Weights of a small transformer language model: 6.26M parameters, 9568 steps.
MLP neurons of a small language model. Each row is named by its layer, matrix (up: input weights) and neuron, and shows model dimensions 0-127. Each number is 500 + 40 x the weight over its row's rms, rounded and kept within 0 to 999. Numbers have three digits each.
A block is one neuron, or neurons of one layer that tend to fire together. After each block is what it responds to, as a language model described it from the Wikipedia text at the highest values.

L10.up38:502510509466514497489482464490517459492539515525465536497546494385511459456514601504396500436512508514466421502540546508473445538498518497510536491492512490506553458544494452428497495522490532556591469486525412510540522511485479547460605583553477488468550498497537541474474491514475462513574530548534486430490487608463436481487447483496488469428515489585494507547530507549532455418511
Split word-start fragments

L6.up96:535449503461537495489491529476501611532528580505565489475472500479466540485503489557485511474507523501550501514435512514469546516511440364500401498527464536454440497542506515490493439525442538488482516442529501485525433516496487479518520512481466495500531571461513526525574465505486533518448576518486467448481505579473555505478507541524472478573569519475481491430578444444466419477495
L6.up125:440483459492512564503470517489438487443475499539476381470431494480571491472500565556544534464520520528462515505501526515527453468492527380469458423526448541554501516521496519573513462480490538515527526525525542511510461511532505548506537434534474555511520558465489606545546472566506492416429507532510554468530521542495434511499537451441475462425530474478553517500515439507533430469517
L6.up134:491476444498510595452518505463460443553543542548478496483488511448491511415507524471465545479455522482563480519490554527469533496446522416501483494542478492461545510443543490547503453496511492462521544493548515516522424443427556520437522400463406491555459535501539539576478551551545462482478528508433570499500519659492510434532521461477471499473498516525447539519466447491530506522437
L6.up160:463519503510534543500515509456549526519477504464489485522540491480541505492488491445452522493497542540502467463497503530480567491470451480524394474489475506554470480499438523557474446459546500541598516481562487520522432466467474516487567397477426538520483534527543567411478479568487503469435512558533529496577515556472369565425501448473457546469597457496491502556481490550537528530505
L6.up192:469491465492558585473520503463475447558524549529543552564559485385463441433491494521544499477459515488516491420545532551472500524474456494549446486522476546529514535446503425502536437505466459523507485535531512499520451462471530487492475382525523556461425533546579493510406512496510480464452520473486528558494538507542446513507543436541516499461482516435501519504463479490546424497482
L6.up196:566476450467493521481527511472534405453526530516454456484450520504501511496510601537471556440477566479494515485447507468489568506508452423522536439570515542574525461490495415510532471532542522529522562546479479529525427529519521555485518436476501544536478562563523583516462559512512456488445446478493424531503517511538438508516502484452474467497499483587555500474465448446529521548482
L6.up199:502444486467499503451539455453575542607446527549524463445461511442535486435519467549459447506522511509497517461516543512480471454521544473532451518423501463506516469571475444487549451493431468465486488500497468478520447483486536486503527546499578512615477492481466487472561503504565528575509504529534506425503416512420489506578412539484571433505511531478519491485458465513556509466552
L6.up213:513544476483542611479501523461558477458486482449449507517507496436516510511502481623580501469500480550585570467514512525481463504447583468501467455475482488558474495515331548497512489516465451506568502539461460496518513485579474478506554482527542480537464511506540516484513488526525528455472451532505473429482424486517496471549456478550478431480495455529454462511540499511508427587477
L6.up371:467507501505521505469527513447517519578517456506463449474554503503526453447505473436526438472585504541490513508478531498487439552521565511615458422553555478458518558535498495530455471541449495497473519462486529501537484474528557523431504424533521454478490461517513514381488520476461483541467506568540534504505491547504426507501524479477456469511536483474524530467449395500515558513525
L6.up373:466490517487565514567494503422544420464469503462435425495518507459489437510512533544526498464511514518535569514484483434522396517473543449431490473457574541553538500566438378535446491518523417505536563481519506541532516508536475506510527421501552491476576462447503526430549567483488471482463465426481580485488505521537511514500447523508514479478501471512466457545509532564537471575497
L6.up383:442517460483562523501545487478538532533527561556498536467482495422435526493492621541474523483429551499528470507489479520493512516464522453468417498510558508495474471571453407427518479511523533526508509517572416532517484515503492518489465425503502539498447549535497518454457627519526524464492528499470506447498484461489497527575554501453480496468544510520475497474494424448566449445507
L6.up400:444469435493517549501501517492516510548491564495483438541528486446466485487486525522484535496477548540504484557523494533445523528455560426525456437567487550544491576523482394535489470521467476503557495461495445498524403515548478557419522492449514497538496558487585502538516527531513494548473498513450515467468482578508548425494514477443402466459563494491460568497442456456547459514499
L6.up473:500496440478508563500552575464538456516523505555508443535484498458478551528510537504507499467482526586478490459518510486492559450445454453502446463511474510532565502517505493599474495537516544563516535494493572493524412513527471482486521446551440540529502515486540508493554504512489484470429495552484524443451515529462451483491551436529497516466470358437422478573539506543542455453457
L6.up476:530414458485515517516505491462565515555470440449488513562494518528496475498544507475379531489464469465444539442530500498532481453505493415531480503575515519483511548564495471514485415507478606541511470533509463532525469534527462526465540500507487455469478537562505584502507470521515482519429502510505537473439524547446494542486496422497490408464549499473503527488504500531423494556540
L6.up502:465450536492488587542554559500510465528494501529535489457502493531508471525478585539525497452471610501551541443467508472493473537488476480522518442509488516540523569537445505537456473493455446468563498470451515502528516444488577470466550506504533473499510495488493517447608542452536535453401463457543550451490463560545507506525515476457469520543469455479452514485527524472478506582550
L6.up562:489511493509540563479569535484416559586599422472487524496482493430513501456507514444461524488453468495509522567469473520486436506470467472541474469519557519529447511512491447534527485564431488417461533487540499515533423482570485403480458460479503478458576528484492480496472507518524483510502546469551418520511569494544543466492519498476507488496467473481469489457561447475511522495385
Location and time prepositions

L10.up532:538437514493551561468497553405533522541521577527421537485476494475541498454479476496565498427521547582562496508470570541547497499516452422480487439470451505549507450568498432483483479487478517560485481478473490521501430539539534521526548479536488495511505576518502529553509601503502518455432534413494549454427545546475480464504485574468484446464440512481547559528518476489497517480415
Boundary after named place

L6.up29:466444482456481497514499444481541522492581565550432515491492493561528491492511496535501544390393426550450506501526514525489476496459437486509421439531542464563434515552554448454532499488422513487509556514494531500533512523543444455537561492490528491470495526488501545521526487518468568533470504617539525415455542500465499530484484511541569410514516452514446463516513486564476455455418
L6.up66:520447480518465492595486499470434468489565501474526467488543502524505473490504514495508552464451611473490549473515506456469547477506520388455504392527530560474522513517481402503528470466541547518469447535466450492530407493546498516478506466488521451520519544607526571502519514518443421492453512546547409513526539500467501505505446452452509510453459458522525484571504498511420533515420
L6.up108:467458541500555494442530519412511420554513484509489541455507506492484500509496523445499563511433478489559544441497560503497490492514500439459503410508395602527503483515479443504493503495550482446564590483484587502523466488516489552487564505518527547535454608463531464500493493492505547476439532508488478440467504503505532553488500551547500501412481476530481460544484512456493514510465
L6.up170:459497519504547513507541454442459536519465430517534507464489490454478476502480487462514535426523482566528512575553597506482489502540547485490483429588483524567543537432434425461527491468548486446513535436605447482515481554508507522503555520494501533443459557480462487449506517454450528510478579522474501453465500487532497482506463513501419503472428526495539487528464490513561539486391
L6.up232:540523514483526503496487485408471543479540583499475520547529508501488478524489499440474520476502490511548510504434540500475510531458440479515534479473492559487456482417453484438516507498521555480623545446497529498530464589540494485513531479458504491594471532581569445471539425520459540459498552405524429461503499508464507554464532529490386464423498493522507552526497440516449446500440
L6.up246:463469547480490487539483604409483481436482457460497456558458508445476485472511551495522501402475467518538488490554530479435443459519466493485471434547445460493532515527509509541535493528509478552558412458530503514532483548511527498545492461575505486466495540478444554508481496510565539506542524564502540452487550520449484498579422580502494490435443394509475505484550477524475466411453
L6.up273:488464438508495470492510520465435558535509563489494497510505490495473453564490502469408583460513516527517524439532524477460520525529501427548530496493491502473435516549541432446541473568577540467476560526507512531536503508442474491564545481533495489574537552606493526505435508480427492491430503523480479509556511558486509483477498480525476442454498476577443466517543464476483467479478
L6.up274:450496422492509538477586554454429472480507476448449532491494520484484511560518534477453557483474497453501503542517589485476536456543513496533511537487455528463544524529540561548524493550446467428549538451593511457539501514510454483551559550552465434562512555466495464482492518544520527511509489515534400480512521565460497527528464478517503510484489455534499479468555533534489565566485
L6.up277:494440488447486539556499470448483459491495482476592565476528507469504492457488472474517575526409512482532529527562586468491508521491409507593445432460486518486546587518484479494440499468482555525523441451501531464540506439534495487499547559571503486486443568481540489451475569479526537520493507476591561431488525561431504461530471510482463472578516447507550502521486537525494518454554
L6.up284:393440448476484531492555448459540528441592478448540484485435503535510428539507495520429490500528495485430533524532473500457462518412476463480459440422498460526555478542521506480502503538490495515600496484518529483539497562491479461515519507458568509524583506509514481435542553561494544487507550525533441528502552549470541543475559526477500498511520538466539538449548449554522526531516
L6.up302:444476514480517471532518556473473483453524502524517459504532506501462502505506473456480560444473473496544558428571517469480437476545584470464424508506523512475542497525518462484477452504480507575512539517597536543551514539536534477539612443505553450489514538507512608540507488454545421494464496562467567546423525542460474516596421472533532498486522515550451482538519437495494510542448
L6.up381:420466455509518591484466527462470556492529512503469548465488500495480429543491498484517506538538502509484494434496502444507524530510546435475494433465492527540466514534424528533471468544505440496561541443557544460538453538523504534533523499577512490527516586441463530429491508525458559513468565545476537478431566554427417539530555518514506477472490466482442511575518379500450470474503
L6.up404:480545480483511502469408459460471519506560522509477522502474498529530501487492542533447502452448459512443535470449518497473433480478511500409449483461464472459507533534534521516478450538446548529523504472531581561530519494568496503500517536526449504519524515479496551477463470537563503555532484550581563505457511578468457575496446521497519463470532522516525525497543539515487564584539
L6.up480:490511484484440496444510505498529507501486537501519478549456493477464492482494502525420598500528533541491518475564488520450487553522548440513495408492451484560460483532483463499434495591424538495554456478554487508542494450540454547452522528496533469495511543469532590444454546568468483608441517592511469458515558593484458525500545534478463430443551520475542540505596484503478483532488
L6.up561:493525445473471474528546501466569526446493513495548501529488500484537416414498425492461522512503481549462609459479540483483542536497508426468477491532465545416547522551483481430522483569458556444565536455559515471531576519541508481553560530432471435522548523517476505554496538490501501591471515492527462498460473561525449516537384545520533457539535535486542522504493430497493458555472
L6.up571:488512481476466547498489461466518576473461477523516437412492525522520414531525487491427509497512421490526521479518525445474528515539530448481537515454476456429459509534525521475452502470451520486524531498603630528527485509553561455496560496525448470538506613469470569562492543459491546547421467560519549540472545571470442547543484512499563462477519475504527499507496503486430520469505
Census demographic boilerplate

L3.up244:513514465498506559583523519437534498511471506545589482452532501531475446507512477462448547462528478517494495509563512506520509496511511440520499424496470524534547479507464458554486477540442434531586509467555544492509392494547527466500563487458433443505498496521521535517484560586555468515457496427506480497438519583459460543556441553485459458537431444529521515462559494527439572480490
L3.up253:479476521490531530443490549478531493434517516484473432413447503472534508475523507509493446465552483468469508516539516541520502520506448470471470468474524510583427479471521514516532491494485577570522467523530599506514458554474553532516562410463443540470431502525536524527536492515554569484392540585474465469511536579504446513516538497464459418461563442493498483509508457610561502454521
L3.up389:468410489478503563499499585473506536398516536519469443542527498506495482527523482426536469530523537528427478443505500550509567479495536366463446436540514521554518516541511513520498435522468473536496536505506532501530516572497480521531550494478440498433449543494496508559462444545543419510397486503528533494529509594524501493499482446476496449435488528488497474442557502569537482569509
L3.up568:457454428468484495506464507484493597447550559568506497645502480514515500528506479463522544476479528517501495493528498507451461455466520409541481490570510490571543591538511472451483495552460455493490458496447495494543453543594479560511546546501541445551482534494553562557507471548516464495455496528491460495540558517516463423485480453432493429495457509446423518503513489531460433516476
Relational connector tokens